python train.py --num_attention_heads=8 --head_dim=64 --intermediate_size=1728 --norm_eps=1e-06 --rope_fraction=1.0 --qk_norm=true --bias="none" --init_std_o=0.0105 --lr_mult_o=0.757 --lr_head=0.00579 --schedule="wsd" --decay_shape="linear" --doc_mask=true
MLP neurons of a small language model. Each row is named by its layer, matrix (down: output weights) and neuron, and shows model dimensions 458-585. Each number is 128 + 24 x the weight over its row's rms, rounded and kept within 0 to 255. Numbers have three digits each. A neuron's up and down rows have the sign that makes its largest values positive.
A block is one neuron, or neurons of one layer that tend to fire together. After each block is what it responds to, as a language model described it from the Wikipedia text at the highest values.

L4.down243:143148112111122115136124101126126099132138134193120153102106115134148118105196142123120132165136136170107139119108141122110140165120148121110089153118124179143084167127115177137107127098174165103109160148162147088150126116164115143155132122138141148134155143133151092096161160108143122159140101129114092166090084093138161117118099123109096141104096121120117108123086115166151157121131
Responds to: Temporal sequence connectives

L4.down817:156125126114143126131164112117108137141124116151122071135120114117073174148087097135148134133120135124143138173116125103093085105128107183095140142134136154133108141141107102151134123140158169143120148141130175141119151108129161143119150123157142121161131137139142107143121104097140129131140098169133151076149130127171161107153122153085121113140153129143073151098158116105153155142108
Responds to: Location link after names

L5.down716:148151162122119149121089136134107123158111142091126137133134099106164122088194120119077083119174160126099116113133156100142144145102096147093096129084165097124124136149101155134134118115135124151117089101065166119171075175142130123123141136142155173142166102145082120105082149164132118145160125136109122154085148119119150140150125196168135132094095110136133118115123133163144124130115
L5.down981:108166131136103139140144122099122159113136131105100121122149140140130114141123138149123152133125108127164110134140167111135123101138121090095167096103161122169112177094138135136072150120136153139110150103133111156092146086105109102153103173114128153113120152138144109118109156129127058125110112122119125123139117129206108125160149254172134103139149136110150119124140155121165128109077
L5.down1326:139133130141123129174131065135160181118146151122143142139122104116072093109122121127112140138098103102106098117124090159160128113140117132114135105128075097149130143152105153108120118133162135106141153064134131122112139132132129108156143135155102143144129144153127110124108160106123144100103161136071136122121085092145141146142120126150171154130143077086139085152161154130090150117115
L5.down1683:127145138131103124124153134120154136145150185139132143164120099150124152150124123125162134191115153121138160140116104130123132120091160151110143122120159107116118154124129146130127148123110143118143147106133132141129191142086142117151117161133106145140125149103106153144145155134078137106176171068048149148181128124132112106117104079122085103148143133113167111125105165134147115106161
Responds to: Temporal/causal prepositions

L2.down54:138111150144163107162147121142127124146141128155157136169109156136150152109178149103110148142159152101144146083130120120128135103111132111109117113132123103123143120125134150147103121104128110156125142139134148132136120136092163142166130100073120128098174090144090090130131149159160138146185161086136129143107126136159124088141105181123137134112128166158112137125122124179146087120119
L2.down68:118106109165168151150124118153118126127122136160114126142104096078101142097144108144099084133160134103161155093165074159154128100136075149139131138113118138144110137134153108147103134168123134140121188142109098146146082093116107125105101119079127127158124096158110139143092122128090193110107124142147107054121147142134125090140117144088137103154098164124091154129137140133096107148155
L2.down189:103140173125137141128114166079107157139143074116119132164143156126116189107071158094151143165121138149117141121151068147184147125144169141132139123108100122127125133180135156135164135130137137132087167130133110113148149187097145141115151138106097149116155166121139134140140126138088098140147090126131152126105107125085114134149132116146115065126121132088101130131154119141152143158151
L2.down226:108107110145099145111143115117145139134170127158147125132137178145131164104109113193166104142109146124126141115103117142122115149177137075115099152129127113113144125138126080087135156141132164147131134105119133125142146125123167161120139132132115127129118123138088136145163148119123146106128167131174103104130128118169141150071092159072133164156110110120121105121156115128118135139156
L2.down453:142130110116127191156110136113129151114153160174137122150156109137148146155110097168134121126167133112145131167124180147157165137152152159154147172140125082081139147136094110099122116135119137152121132135093131146154137107147177135098119062103173160128168113147141105099088104114093154123157129102154155153123131105079126135123105107140138109151118132138108115099101146130085124172143
L2.down594:116109087143158108128141082082159110108117178147093109091138111109104138105149110124093144115111131148129126129134144071124127111123145172116146131125148125158120152161097134138153131154157096166116115096135132182117138145104138137117145119116126157060139142123226170141123140117161144114158113078142123111175122085114120143134110079139137091117130136096122129146123136129131082089112
L2.down602:098161109144114143131107152122114137125153161137139123101119155176162172115137135162094147123099111106111170117086156131166129116134115131130104106100115085149114097130127122149100157094129103184155139116112144126122119151143125116129170123128143102099130148140088137104106114146159129122144154173152132114109105118152147115113161182159129164140095182148098124171145112182139138115155
L2.down643:100163127075122098124131095117158138141140080126141131086157118136107112101148131074121130156094163113145128170113121152118150134108155110124108142118137100136154115081115118111091128123188105131171123094159132154147126116109101159126133148129094143132131092147103119102156094124081123148098173154106113100136119128136136201126141119106134152103131137145102160142091158157106122120168
L2.down656:093138094132107103167108202131119159151138170136146107145133110107077088076118082139109097091141143136152113091109120124122139122151104124105108140125179139146151175118157158128138080075109154142114120111128147132107147110193187136120134144121113128123088142152143105145163112066142125163097097098121088083119092116095127120127131119108144098066146166110127133122115112044134129135198
L2.down733:107167118174134113140143132137103161164116153132111103124139162133138106103071102170094131163114128127145156149135079147124157160086142101133149154152145108153133132095135114113114128116118100119152131073119137110119102100148150105161107153090121104113105136091175133080128120142131143149168110152147120136093147146136160083122103117126167098141152134151097122105118128150129123163109
L2.down1188:130146117110124103161086135152102163144113119119139124134109125127107141124140079151152120119099105116171141126118115096115136126116123157114151093153131091158077111117111149157146136171130125153163113084156102107114153112150133131133127105161161114132121122195149099149123094141108131141184152138115175103159146086095128109145150108109112108162109104137145069111081132127122139122141
L2.down1264:192108159114165139177112128178136105106140118178128111140097107155158134106131126101155131115100158135133163116085157158123163171163137142123144152148110117127121154119138184090132168156126116125116191125084117099092137087109135140138147157091118123134147108137116155097111108145140157130139166102071133111097116133129091136119153098112123130140130150124100091141142147103130157113112
L2.down1346:066102066106131154146147154138161142125078129136124109139154168150122100088159105105100128135128164092157126117105116134150090119104084108165145161117125118124149133108155081071132116171099139145117127156170157135126130079111091149131098129106125154133150132126132132119125129132166137093131147128161159161126112099173123091133112156114155072112115157141138125159122099155173119159134
L2.down1464:144134132087154147145159126103146209159114155152150141042154114133084135162152136165126107127112116157118095144088077147105132095135081133153143123156165099130136147100125155186179116142148180129095118128207128144122161102122154143094101131113088108106131180112159107142098141131105160115175121126151198175145102139088087164167114126128094108102124139134130125127090124135131112110116
L2.down1473:088109122143138109178124124082151129127114139143155116183114127125129108094108085115131113137116108172140119134093138115159120122080144129081149137128153088099132128118128103152155137104173111160127151134112099118133126107074110110102101125102138113126135120161126135105155172128092133099123120109127119135122117120141131114104110139116130146117115176141150166078083109107128131074149
L2.down1677:135093118106116106139098105140129136168163164165093109087125125088123156122117102108180132111115139140160120151146135094116159111123181111127144112124124150123179187109105143107117111136144166159176108114192114124105115092185131103140137102112127107108117160112156090102143107104140121132148141117106109108121153165156149155170116032125076157131089140144135100089142126151116098112120
Responds to: Sequence and -ing words

L5.down384:111132172175112118067081107121144144137118096096127146148118134137123148141112103125082091129123188117132122168168124112158193182095127113115096154131133121154147126108116124136092094145083079115136147159129162086092125125087162126163167141081166135105139110102137115122129155101153142083148116104139150152138174087147086167133169255111146156099162106123131133091104142130166114115113
L5.down1067:149144099073132134144101153113090160120107137104144145140109157148135158100144146135119151161133136102063131135148140142183099122134106128147141107122132119120094124137140138109133086103080121127115137163123155136077135120147101146131125135132129157114147140126166072128154081157136150100107102140132127163118110130155110105131138144139132108125132135120160134113145088125121113134120
L5.down1490:151131152165177114108108114156110123135116133143084135089131108198114131118098118085122107115121124104152143085099111125124130133104132181101138103144117127144174161121134127107104107136163131142104122105133121126146145121136119123111117102116137148147161149157112130164112139095154116131099122150109107127132115137118091163117121228142173150136120131101109115135170151117103149081083
L5.down1572:114121138155104139154144101145116143125117115120128135127147105118136115140085156152108141127123110085093124135117171121136126099131129171119094174120104102072151176126152082105105135110126170098128133144077099088162152151154126120150160164160175105106089105110152127114128089100139123124107126126093119102173164110079104126133104167084106149134112108154092126125145101086126155159121
Responds to: Place-locating prepositions